Weights of a small transformer language model.
Size: width 512, MLP 2048 GELU.
Training: a variant of Muon for these matrices, 487M tokens, 7432 steps.
MLP neurons of a small language model. Each row is named by its layer, matrix (down: output weights) and neuron, and shows model dimensions 341-511. Each number is 500 + 25 x the weight over its row's rms, rounded and kept within 0 to 999. Numbers have three digits each.
A block is one neuron, or neurons of one layer that tend to fire together. Before each block is what it responds to, as a language model described it from the Wikipedia text at the highest values.

Description: Pre-verb auxiliaries and negation
L10.down27:493504502541518542518495501453522513498522486488489523495481495510499526507484484537494486503519477426503487481464470528475491510499504454477504464483522475497475502478516509501558521523471535494543483545524536541522506488500497509494469487497505469506522436530482515437492463502541494515499528526517520496487483537519513501485501501495502533493494496492465477515494475475506499512493489534503513539473497483510519497484505524527497526436478521510456540533459505499499523500544537464510475501516474493527487515484
L10.down72:503460512512521504468521520492521498554478499457471579470487495473492512467477485480492535496465500524520489547518501516528484505512488501460483516490523477461491492505500504517522511448476465478463512492525457484506473470446497474491514506490481511484510466488533472506513517525506509488470459511503497509508521517511517532484541494525469521498488486526494503499537527523533491513523537556515510502515508574506550439479508492489479521444474499494493482517515502578495498442449502511510492521509525515479527498477
L10.down91:527520469513494489485491503482486499522558499514533493530515465524536498466516505528487507544479478484540495513483464544525507474512493539503504486460483513523518524505469474534473493457474468512466503496485498470492520483507508507499518533431477490504509477473461458510486484512498500492518520493491417517489500510475469504449471482474491558500493509503474510490453554483496498475495490506497498488499449488497557477502448494510521486533505511507528467499520504521508525493499532513525496504507486509514457510499
L10.down157:529527512460481498490515492528513509478464514504519506480515501480492493494528492473467497515470536497546476563503499506478485498509510491478504511473552487535507508503518511495532486525478514493493484482473500485460478486473469433518509510534499520518519521490506495460577515500467459491522487516493467521529509465479495482471521529485511509431543493490507459466528505498466520531484542526481502496439557469498472481485527509525486500479459519502488531467487515510468462512491500487493535494501504526481475470492
L10.down300:472502482524542500500537535511528510491509513460474447481495451491493496520462497499510483586493552452491510494535472526448478507450459515491509522500563492501500490478504514505497515502485522507508520519466511499516507529516542499502550541526479481476543486492524527512485503508514537469504479521467477539461504489491547480488496479520498457553521506457490525528478486473535470497515474494496517507435479522529489496477505471494475483520505501511493479499534483465540525526515520478514530477501521524463482481462
L10.down362:483475477529483485462490490500532528479495472465530489517497526499543534502547477524497506460501514529528458506475485470544512471516499539526535526482515571502527502480491507486516528493492476455476479528528479463513491441463529507483521495521522498514461562536475512494505508532499486501478471491495488535504530499520515534502516498508448478488513485468487487489496518519550531544543523544506512529441489480530572515458487514496503513526470485488475524473547482483475515546498475529528492517485480503510478536507
L10.down665:499498507524490469502510505434486486527522503492561494479476463465463473511485509486515520588471516468510503554542513488522475524517493478515491473496512474500538511511527532465497520518504484506491565515488510487505512469502498507458540495530522526489496465479477494486511481537482492516520551522478498496502540488486497443497507535485488519477489477492436458493488498519487515483479459463503539513513551524522463475492491498528509499519461487511499526496461544557493516490522462467502481501492537495507470513522
L10.down691:499475462483542534502456462474473540481466529489475502550471491505498497494568479471495520503511476458490508461431484491477488514498478505499515540481493466513484467560548516493533527534501465532534536507516522440503537475467525528493528500542468513507483522454506502490500481483499491546562473520472530479519504453490486504540508515529509502483480504475495481452543492545491563521488466521493484481480512523556447510481499508518491475502478474513496500520495512486512506528479507525462457546465499532501493462508
L10.down765:528511486510548459546496446492526522505529490507517465531479481483483570534489531530491502483495517494518501497507473489492483558531508486513483510494502465477518478537514465499519514473528519490501529479497452472514477494452520448465551512496496515518541462482549473475523472524534503479473493452507544492495469526503485509487519522493476475522501497500500509545527451483470504524488502482511492492468495504532514540487470469495513532484514461536503498531545500489493475497507506525486564517455451559541528507468
L10.down776:491502523499504518536512551522486485479493481561522514475499529526474521453532525565487508510528474520496488467523452513484498510510523487511460497460471508478500506494566541470548504499497483493458544488410511499521463495504474514500541507498496525474507489489502517478476489468523499518449484531502514486453487490492503534505529490545480523490469501439510504456509499503478526509446482414573505469503484477536500523503483477545543493516535515529496481510492549500531482533544519518498520516508494473522494530482
L10.down924:534486507509463516489492480505512509509508500488510537531495518522490485456545504503484505505496490471474538515498561492472500513496480538502496446545508550511506468461504506503525426515486502492509537506488564502488502490508493510534499462483521536495452475530521547494525489510507513527507556454495507499511511508474513474493534510534571495504449483550474533453523534492506522511455455547508504520493491479492501529489506468494481473502519528572499485494475488505507486456510495503510490475505470493481487472491
L10.down1558:443497529523509497526537500474487487445532492500484460517479541525478505488493466499522474526521490527511484459519506508519480485527475494516560518498477503519482475486510539491478489485536532494514449501529498489534495545502536490481510513559507469512497511549502532525505509556494507454457491490481522501518520470491456519492487471539483488499518486485480536545488506496450508514527465520555501502490494484507469480509518530541466491509460504487476486518501527509487509472474463512560527474474467506478453569541
L10.down1651:479499519488534466492525529528508542499503483442537523534485521487497494512483459490503507480485519468547527546499502499503494509521491523478520502531488534510509509522465493546544482506532450494529523488511510486503503486494504549476528550516510487486530539505505547498510499485493525479490482509514494514502490478467503494539508494478510489482524497508532484543578504513454506513488494527497479504502501553497505480489498490504483491564504503478469489497531514477496501508499450491489495535517492513517489490543
L10.down1694:498459451519537508457552496505507533514512502542437470497499485551529464483501515514549514440488514477508518534474536527506501481511506488526536491504549490497502519490524513507472477490511465491487464484454491470484520514505491541501512512504532484485474485538493474515522476486503537469517497450491475518509490485508551475494494496500486505475459483537483471524474512458501500497501524525474502519517502533527527486526504491508479506535467467536507502520505521546530530555488532524485488509532478487520523466455
L10.down2021:501490499506478549527475479496467504472485524528490487473465478464466572518507537500475505461475517534521468458459489515498507515501475478504539522475544503504533492499540522521532490499560500527490500511504516456528505540497444497483510509537513469488486558510453493499489512533480500524514496488497499531515498483476476473498499519454477450485515471534522484510518445455457531521495507483507529488445520510503507487528445490478524532508484472528499507507499484522459508522490464519510493499501511516550498510509
L10.down2027:520506497497521535493506491490493484503559479467491526526493501516516544459539500526519497575517537508536524533466498496456476506544535481502504508513486494523537544492511473510482530537485509487500496507536510515482513514480483523519476516469486468456497478507507501422536533532496471497472536481477534487488493521490503486459542549461470497522488522487474460508514522482453490512482496465511465485480488487512528473490508499498500525496507504515501497532531517481479476484449522515556559512491470480482478498507

Description: Education and place slots
L10.down22:508491515493546521481467491495485524440542472520496522508486527531518535520474502508506480542507513497491466523513491493475492493556480490491551520495534506492500550519475472506509508459478494513506499486505448530514531511489474513500479518552457510476513514519505510514527507464502510500517454516523512505537443470516528496533460517499492485510518506468508473521507466520499503467477503479481487447465511488473504486514520502506470517448497508493474523477518525478487511520492490525529488544527485489511479514527
L10.down76:494510471494516466493509480485508446484487493519497514511511504517453524496513490458452494543511467571525438501533494485519470473518517524504500483479446495500497462477478496463511500509504530532493491503473499519518508537486508516503528493501473472496553521421504504490539509513476511473495518487477493487478487525496499505421516503436484512482516527483526478494516484538521562500483485532482481490558500540489479525485541442496485513467520534507521523514460474520489542483524541496512472506484506524483522468498
L10.down482:537495476486494562457530541516552485479553484488482485478516506509472481475452502516509502471475544515528512492495503496494519497524524511478468512457475527511548468459450520521465530443517479502520494488497478491486494520519474523476507452493487604468480478488527510485528485510494518484540525520528580541494468506509509492467527508517507577523508523499455498483522536493503538548528497506507508493480496513504485467527496522496510458477519501503506459503472478533496492491442528539492487484464475499505523538507
L10.down645:487492465470516504526511519495511473521482506487501490491468511531506510504545477497545494518533462511535497514526504523462500550470470476487492510514505479505527543506539514476493480532490487539526545512516444495511507481436501566481497475517522490492491461534508490476453533482483495502523476502494531489513470545489502542485529474491453499520486486534504481522511511499503535535478508441435482478512517499440472466518468505534486499493526542518516530525508519464513540552548503479526534526511494488489489474501
L10.down709:519481524526482486517527473527491477525492496531516482530512519526476485473508508483500478507493509474495492500521512487486499500487523500486495514508490479469543470458459535517536505497516489510519506474534485490461465517534508463508480495485491516520470495484478482479509486507502508528470520483549503466503485514515470479511504503519539514561497525496482533450514488502464507498500569538505410493484516494482524516554473478440556495519504527499565441491512488522481511529482501495503550502515470549471499482547
L10.down722:498530478508514531488471515561551480531478530475520538512480456473547515477470518437501524498491453465522477562524500507494511510531476515479500526463487479481523477486519496525495485476512493500467513514492470503467466477487492481464522478471517459509492492524528505484475489489506513507491486515524468533496484553501497480480515485506506476531521465508488502519487530514531480528540497521551510472537514498527473498495484508494507482523529495533508439460502482490520543475469521501506539491512518474564466511472
L10.down1023:477537516507489494474495509504475503509499540492485530489478491512504490507466512507526533497527477512573491477483468507482475536493493536476506512495515529519501486561500509497504460515467546512469522496507547514503523479519503532512550472484488527500482489497501513450475498465515543508493478519483490450452475495495523491494459467480525550477474508559483508474494547531480494467493506467511491507510486500485510486504512513504476444447452555496481492500549460487521455494536520488501507447526522497492509470512
L10.down1253:508485543519528513503508487487512475524466512474507488499477521499529479542509506490521496441459502481532466528569485502513512424497495477506514497505512488481544521518519504484460494497509470517533492470534495512508474513479463485495550514498465503487492509497502460511529466514488471528481508501517490469528515556479518483481515542463509543550531497447472497520545541521476507544511544483533460478483466479488495464523496521512410486491500507476493485522517512477498520470518524513528524493561492472503491528500
L10.down1274:544473494455489507470450490475492493487521481492476480443506495492510517505483509496532495562498491474543508528503500515485518492481513430523464466480514496534509491498474508506507560503508506551470534463481489484516480488465511515491448535465508515478517462510470501492479486462526536512463532487467524440444520488500473512479531475446516500528532512511535499519514511478518483497501506518468463539493500469524483524459546513477491508497504472535491517511507502513484543467508490514481533499493471509481481465499
L10.down1287:542470483468544518490523496481471530568487504484475496490493494522494543456483460513562498492546470465466513493494508524461521498491459517452477557503501497544540553526501532466530530512472487516467545484479450476522509489462488492503498474482485491492502475473514514516479469522491519532506492499512525506468518533538484515496510444462461540449498477512488461562484479503535540496555497498558467497546540520480510505508484511518502506482520456551499506512520499507491494524528512483497494496532502522498490496506
L10.down1288:494495511519504472560480441463473497497502510475456493535568531488445508438462507523505464496482485483501490490469484469508526497514506524459482488476514512523510534484494526455516494527454496524526511552483479498483460526527498454480520502498491512502478508512515490504515506488510514503497492571519491494482510470462534543462491520459515494492530519519491508516528488499472467561502501504494476518478480479480470524475470502534529504467516539512482531487508508495494478504499516503517484510539506503511529536541
L10.down1493:522514484450489492502530485488515482491531543480495502469524555488470472522513482523525489554504513532527506484510537483511495442518492520516521501483471528501487465542499514498486468488458433493497555515492461516547472460474487523504508500483469499485512495465521500469503493509506531503518513492481452497496513497499510511500501495538519455498498478481486496510497491524490532498472487489492504532503491483445516466516490503515492504488473537518511510510532469474526473465535528500443510488526535512464491498505
L10.down1595:550523498467518478530482472486494483516493542505505517445526500515517515464492480490534538487551521485481475559494504506530476505494462512565470503499499492491497484490485511490459494554515492465454468508531528503498476502490535527501507476493486487506494480528497525474542512496474468502513493434492538487479488504489507518431507516512523546498534500557546512489512453461480502487493500487533512514493459492510494501520465484465477495478486531481506501500560500500507472489493489466535494474466506521518483512482
L10.down1629:480505508492479441486485480517486502505482513576516506478470494474533505490516483447497541503500492491494534477512469521485517481519491482481507543491478483449470478543484511464467472536487466474492450516505499463516471496505498515515464556488506514498548552501493463521453482484449525521516513494505512484513517485546516472507501485488494539483485482477516511500492490478509510498475514497484550498544503486472514505515498490472474489499575514474512473506526446513486489511520522452479486502495505508492489487444
L10.down1740:510515479428525483506495466453492477502501506469512534497503483512481487500492482518486482563507483487519501486507487496500482505484494480509466523528532547442482536521496504529495515538538529516539512448544488462486487461461531489524467484509519500435520443527484494531538482485503509493480532468450520480497507501444443501521461565496476531499484496505512532579520497478490494520507530480526518519501471537466486544477532442491490520504465522538492488507504479526510508492536522490509464506512519499483470472499
L10.down1838:500485527481464549497464530515524544515498507438502510496493451510486570510492519488514506511470513496505511513491526500537490494477484499494486510501491488464539511531526488503461500482430497499491486508517464507490509503581510511508482552498491513508490525516495512495519473483495460470452520499527464495508492493499480518510514521536475499472480495506536464534545462548545482487508474496484521497549513451500499549525478489516528520557472509472491508484474533490522498474497477466500491530497499557505489475500

Description: Mid-name and mid-number fragments
L10.down87:515486496498510532505488459490495488510529533513471520474480481503497470456503550473509529562482503491474469537504518508486503524517469540473560474433537511425490554494512479437512479502513548518487530497519543436491518463456529465502501504489502495491492569488528485480518497541487528491492527488476509501512524537490497532458522501530493519511518526522544507502516509496524503526525511514485482506511564514481478490478540490522526546521535535495486529466476519447513507505481480498545529489494542503502495482481
L10.down470:510516480480522500528489507506471495524488508512520513549515545503498536477554481516472515522486509504534503529508508511553527454530465481528490500495491528516535509471464496470497535491486493525478484513546533522516571475549481472476487499511472495503515520502489521497494512523499465476557515421529508471510504523529488526562530525496527491527496482528543503557477506443546482506496498505488530484469488489519499482586495494512505499535488496481505492557560508508534480503485527480481458486511518534514495520478
L10.down564:495508542510517502463473475512492433493496480467503500486524495507461514503519514507530494551512517484529496540521463544505516534471471458501530481486487495533520500537503512471475488534507538505500536473495517479551500512483502451484501531497488516531491478502482539446500497495461512511492515473511488500505506523477508510541519498511528488543526480472571461487498530442479484520483452516503516502499489491510494495473506522479484516507548529483511542475478535521519493530506510557461472499516493522515476522501
L10.down585:496470534486524477515520443494477505535508526425513489477438517498501487504486502495492476574470516527505506445492481508487511547481481507486526506498514447480453500527484515473485541550515458513509527496518464482502482506525507521530489498486509558456493474494532551513499506455495469535517492480468487517526499477535564483497517504526551531475501490481511500516480494516503540538503513512483491529502514530536531501542502512555481497480488504467476532486483476487491474495539503537514499525487496456476447491496
L10.down650:501480453501534472526492502451474470549516512503506473512510501482499469488501525503535520562506517490542484489492518523541553498520528501508511519472529532446532530446541450524520487510514482471475494519534423475474458495464484521477482498503468519522540482514499518507502486512529482502510492518530495514480506535472484523492482540519463503467475499510510524456507532471505548525547515492499478509492526492514502480514507518465497503490527568484511489519445501488469512500514498509535497488517545497492530468462
L10.down750:492473465472512511499499428499513511483473502517464479479514526478513497504496495523481481499497524505515490519505504510541472522486516529537504543510501547503523477506518540497493451506507491490495523530481515489536514466506496512547498500495534502492491547476477547488472521517488486495503508465487478553539494467482541540432468495480533497481465485502455476511509518517479508481522519504487476494464457483510508505515520513547519482518529482563507474517534519518525504507504447472519503538472534448493486452485
L10.down1081:508538533488498526507513493505508511519511469476476536433530480466525470479504472512507494539499481494521490529562488473489471494483489504510552527478511497475479493522482454502525494468442513476525502480489517519502459509522486510531529543432495529468509464510480539501491529487469511517539512442506530456510599471486508479516495472495469485506488475488511516516491514505464541488483553476473501506525493505503489516510519483513467502513470538520470466486521485562541477457511503497508491481517447498485499456455
L10.down1095:516473488521509555500486525531460555517507488490513527513490508521542461498538481492507447583479521466476493478492532534485500489517519512517494477505478520475534497457488533518491468482486477456531498463462492503507526472476516469480510516529486508521470479488524493509587499503456519459477472482489491513496509510505521561482526501538513521515519524564504506458531506485504557530532497534484522465499486491522529461444488484523529515506515502470526495503488508502515489527518485550485483488484461531514467515513
L10.down1119:533458533463514518477517415460510476486498533502510492505511491503520504534532491543547492572495494517513489515502494514477514516522462478512541507521508501486497515464476526481460495485505491488514474489555502477511465477557522494535501553461487531477522469454506470492500496521491496472536472487498532513507463470463544556495525522524536488502538506491489484498532487499479481516487504453510463499504472515462491510541542501506481466493518531516506497484513470516509461506550497506513485506485491516517458510502
L10.down1226:511505480489497495490472480490515502463511482521510554522487468553509498545528491503508465490525525524504522499485486490506512542490479484508503488489515545478485512528516492536532503482499433526483518491540500481447534509523482469472465501482528522496497489511476491477497499530550487501495479503518493534498473491500515489505500505493535499539551475503515449489439488482496492499533537484496506475487474528467542509505462502525494516465499543489512494518542473533469503492477485519520470489521501519448494526497
L10.down1340:536481475496474492488498474531547455529516504462486471530540534518525495519516515472476444556520557461480494508482528509502524535524468463537468505562460526511527488502499529519514526521460439493497464497441538564502489529520518498486466485516466454509463442513525532485501522477537500502546492495488529508516534518545527551518499504473535486473534471522490480520476544459453505523479491519539532484494495528536542507504490515496508525499485500513484480468546513465500497510526489484508525501495474500526525503531
L10.down1417:518524489461500514471500464476470506441484463503524546505478482486484520492533475489504471535521485507530442485486530481508488455538544519521527572550511518465546509510509499475528516495491520541518489515531499494514498492537478469476495447509529516498507512450512522469514505487518470563499498517509469506529500513462509538517517522467540508475535506507513490463456498470440538520533465549528490500524497503491506455510485547512506509469504498507521499505525473490497488555504459494495536484470533476525504532471
L10.down1556:471528530503501468479521541488537499513518526461472465521501465517502473524519472492522573494490497526507512494498499485502470555496515503478505494511515509559508504501511534488515503489531510479492488460532510533509524500522510434473506480489495478516470555471479520506502502491487486533509520469505500511513507492538493491462521509478535521487556460505556513502524504488512445510586538505516515472491498512494464534517473549514519468534487480543527513511512512489470513475495500542496526498513463492478532521471
L10.down1917:497500534493467500495504471464474477471465494477494490527539523484496494484465500484567495519494511489492493520503472499495512501476468474560560479461488533498498530499519485525474497487494474501500493524492471505504513515545468562503529427516491517498492546482502502506561543491495512492547481510504515538524545489469499527513523514485503478493497520463457465487496468499511530424446522496505531530515513486503496472465503559508499462512521513519515484509566492493506482474488488468531522485545485511526525478479
L10.down1974:512501506466487517512495481503490499514501530475473528522540488537513529529515495535524530634510477561500526459494491511499472499494521485521513493495521505518550485526499505496486493490472500473544495503517494514521506485487481490488547494501487499507498496450490498488564495517487526522469456484476476483524498510466475509532525551509441527483513531514507512523517513514479527501513529464513494506518474513446528505552494480465495540507497493471484517507480515520475554533521536503550488488498490520535471530531
L10.down1984:489455519487565508501490443444499450506512513520533502484496500542505499494527508518524444651481467515468502479489501519502514485507505477489539541499473476487467487498465506475473517516489479488497525511486462491522485521486486504499513470470472570461503482461568530488507484516493482497543522498434521511487509481480553504498517527497499516484503531509494506514503474511496513504478506482533523516483481507490541548556523511504500505484503515524501527516475476500504461464497500542519484501498515499483483522517

Description: Year decade digit
L5.down134:499482453498499520504527453540514490507524523469489477490492479529470447534476533526523513479536473532508502485499487436492512479539527504506499491503470502486532505474494492552493511487512479499488523527497462523478484525484474507497504498501443540469520534516492508512532504494501464477514503462494532496521471498511492529450473526496476543483497525505490584482509516468506526459475500536560493524497519530494525536508511456462509505477483485533515566571490436536514490409494490527493506516492515510533473486461
L5.down738:498472499495523512446542494548545520506477483499521515507477462517500497493507495559510541458505495515510467478519476471501491424507539473494499549460480500472462518509501515494512496497489501494497542492509505478505502474464466534477459507482507495502521529483542506506538495506501471473485468473505486470530502495505538528502475491490547503534492501498496516462486519500503560519535500473512486450444488504524497537477501463488492509467474491519499525500481513513527504483467488437511504525513492520518474490495
L5.down1176:481506491514508551454461515490513519489463498502508502489477533503498508467478502496519512485507430506497516528506528506498508495534484524470545452483484545529520495508494469511509488507499465459531555505538459450536497474461512492479495458481488492538464482511514503507497515488539495500515526517470504501507500496529520501527544511462502495510529523539484516504487499486539524484510458546527534460484506544526527477519527465532504477479487479501507483502494478470453495514520433448523507487466490495521529543528
L5.down1364:490494510502528482493502484532488523476513529481451522499497552493485545466489488508501495515476495500518536493504507491510503496476526481514480504467536435467483492506446477530459531481473471477492492470504484500432491503519474523482471560485470471496512510498483521511523483534440500496509517506515513478490546493538482494482513505452537520508480522532511470484501500476494521516529506490507513500467481544479454529473487471481534490491509471477521516555498510470494492491518489522536505539512483554443472519482

Description: Forms of "to be"
L4.down389:512535471458498477494502540502542448456536521460510495497522516481507546498568509494487509576513484491499561540538473475465504564517516483488554519473533533516440493503510511507532516505515506469496531494507527455472491496502464470552517494513505532526489504495478492498514503486504455473488501505505491488534478508513535479480540492490520497413545471496515492499548512451518516497486500542508488486462488495483478466558515519505499492470521479480486511498500526494507480481551517480505530514473545512528486524507

Description: Early-life origin phrases
L4.down1855:492493518495536534472509461524544475472454513534499546506528485523531508456552469558528553492477524488539483503488466536508499500473485478469505498508537489493512517478496476482493480489484470492528537480517516511516493485468540522450534502478527450533497498494521504545500472488492519477488472484563495511513491459518474475492501482501463533508479432550510456506524483523501486514498478489455513541496522504490503561496511508534528504484492499496460487515492462497520479521522478505479500511495496490515470485443

Description: Biography career link words
L5.down169:507538517488501496515515486533504523485465502528461497462492479502502522480523516540475499453489474501477515518544529475485526525507502525487488514530486460476498454496487427486515525537539488463499477521496519501436506508509524505484560501496458496521545493483464500498516498468534541452488459475510466529521478490481508479466484507498505515496536469466557510520481533501481542473497441536510531533514483490502478499523450501501550519456507495505511460462538464483464458516494480508509460464538503454495528518463
L5.down209:490550502478525526529511476482495531460508486458472533476522535467515496522513480513500461536494507530483527484513503501500530506504504482521491489499447474495487497478481541484465520509503492529457528495491487495498489500516526465482477516483474516468507472511499551485522513526524525487499525481525528491474471495488495504484485557517517531527488509499552495504495542487562508496495465490506504520519532527511477441524514491478542437475516499532498494484514474502525508498505430517540503483461534516479497478511
L5.down1629:474516540513482459496496507513525445459494499511508488461487477512493484535537524537501510522516492528544526509467478493544511474519456491555503536521531464457533534536499501459517508502517496514520543512493473549486540494484492516479524474524469483525489471515522503507486503449485474520537517532542491504536454515495505534503520440522529501534468496482510509464524469503519511514470508544519536461493518508483505511467484470521443510505529469471514506492484515493480486478522508474511480467465435463513512479485
L5.down2046:507539483485468542503487517499503516532515497510497472514516484480492477516541518533494514526514494508524571473524496525509513465550472516500503489510491501511462507469512497490489569507436500480471515514490491492526500490463532475516504532493447511483504489534531469485512541428500479555483471512541525507521499503501512500514486479498556539494521533448480478535496549528576497495503522477504517520538492536469497476518527521521518490480529492451544499511551509529550463522531532534469491491499509512473542510478

Description: Adverb and degree endings
L5.down595:506500501472461483505514475525546474430515473536542535499531543524506495505495537481497533516469470497512445506522471517479490459508465541494533530516511500513496483505497503455526553511490473471503490494507493460488471478520482482493514489501530477484508512489494457554491498502506501470515497482482489476474456476516525450488496532535551486495492451530504505507516482529455518513507498482500500469501480462493563495499519540462479506511500506494503515537515481491478523530461508479491524475509484514492542520506
L5.down661:479505495502470503478471493519530468494479522474474514514484497469504478518471478516473526528506498450517494499516499474497493490505470530466512520463475500515538493460500534491522465513527522514503518521513483487494573505487548505536497541509466503511519462507517515517539481544457448486521498499467469556490492483460520497546508508490508482511494480508467494463496484521550501546499488434467481472495502489507486504496428499472506489503503482470519492519507471486518537523509502497525501518508453506485493476546
L5.down1597:486507509473487509490485498480499436477477444504480494488501526497491508473469491537470534564469508486528490498521493506487496487476502523528510445445535472485474485540503449505456526512516509528487509508497523471529490486486467526560491490525513505507461489503509535478528474459465501463503531487484479499480546479497489499517515533470514487510488497525478500514503500477496466501462487549470513491468512436450490486481501501485522509559499509474508548499481519490529531494531540525472502518510493505499523523495
L5.down1980:523486539489414512471549468530508483510525498472510476524491517489536495508487507514528530491509543510499514479497517508504521527555488478478518484530467499521483489530500493521503546512518518500516436504501519480522557497506505484550474537518511488498503535512458501463492502510509495509498526500511551492485502483525492483476550508476534523466555559480535467449548517466493516492508507503493490521529499504507486557479556520532523495425473488489547488499493516508497490506481524472510506458476541522535530524522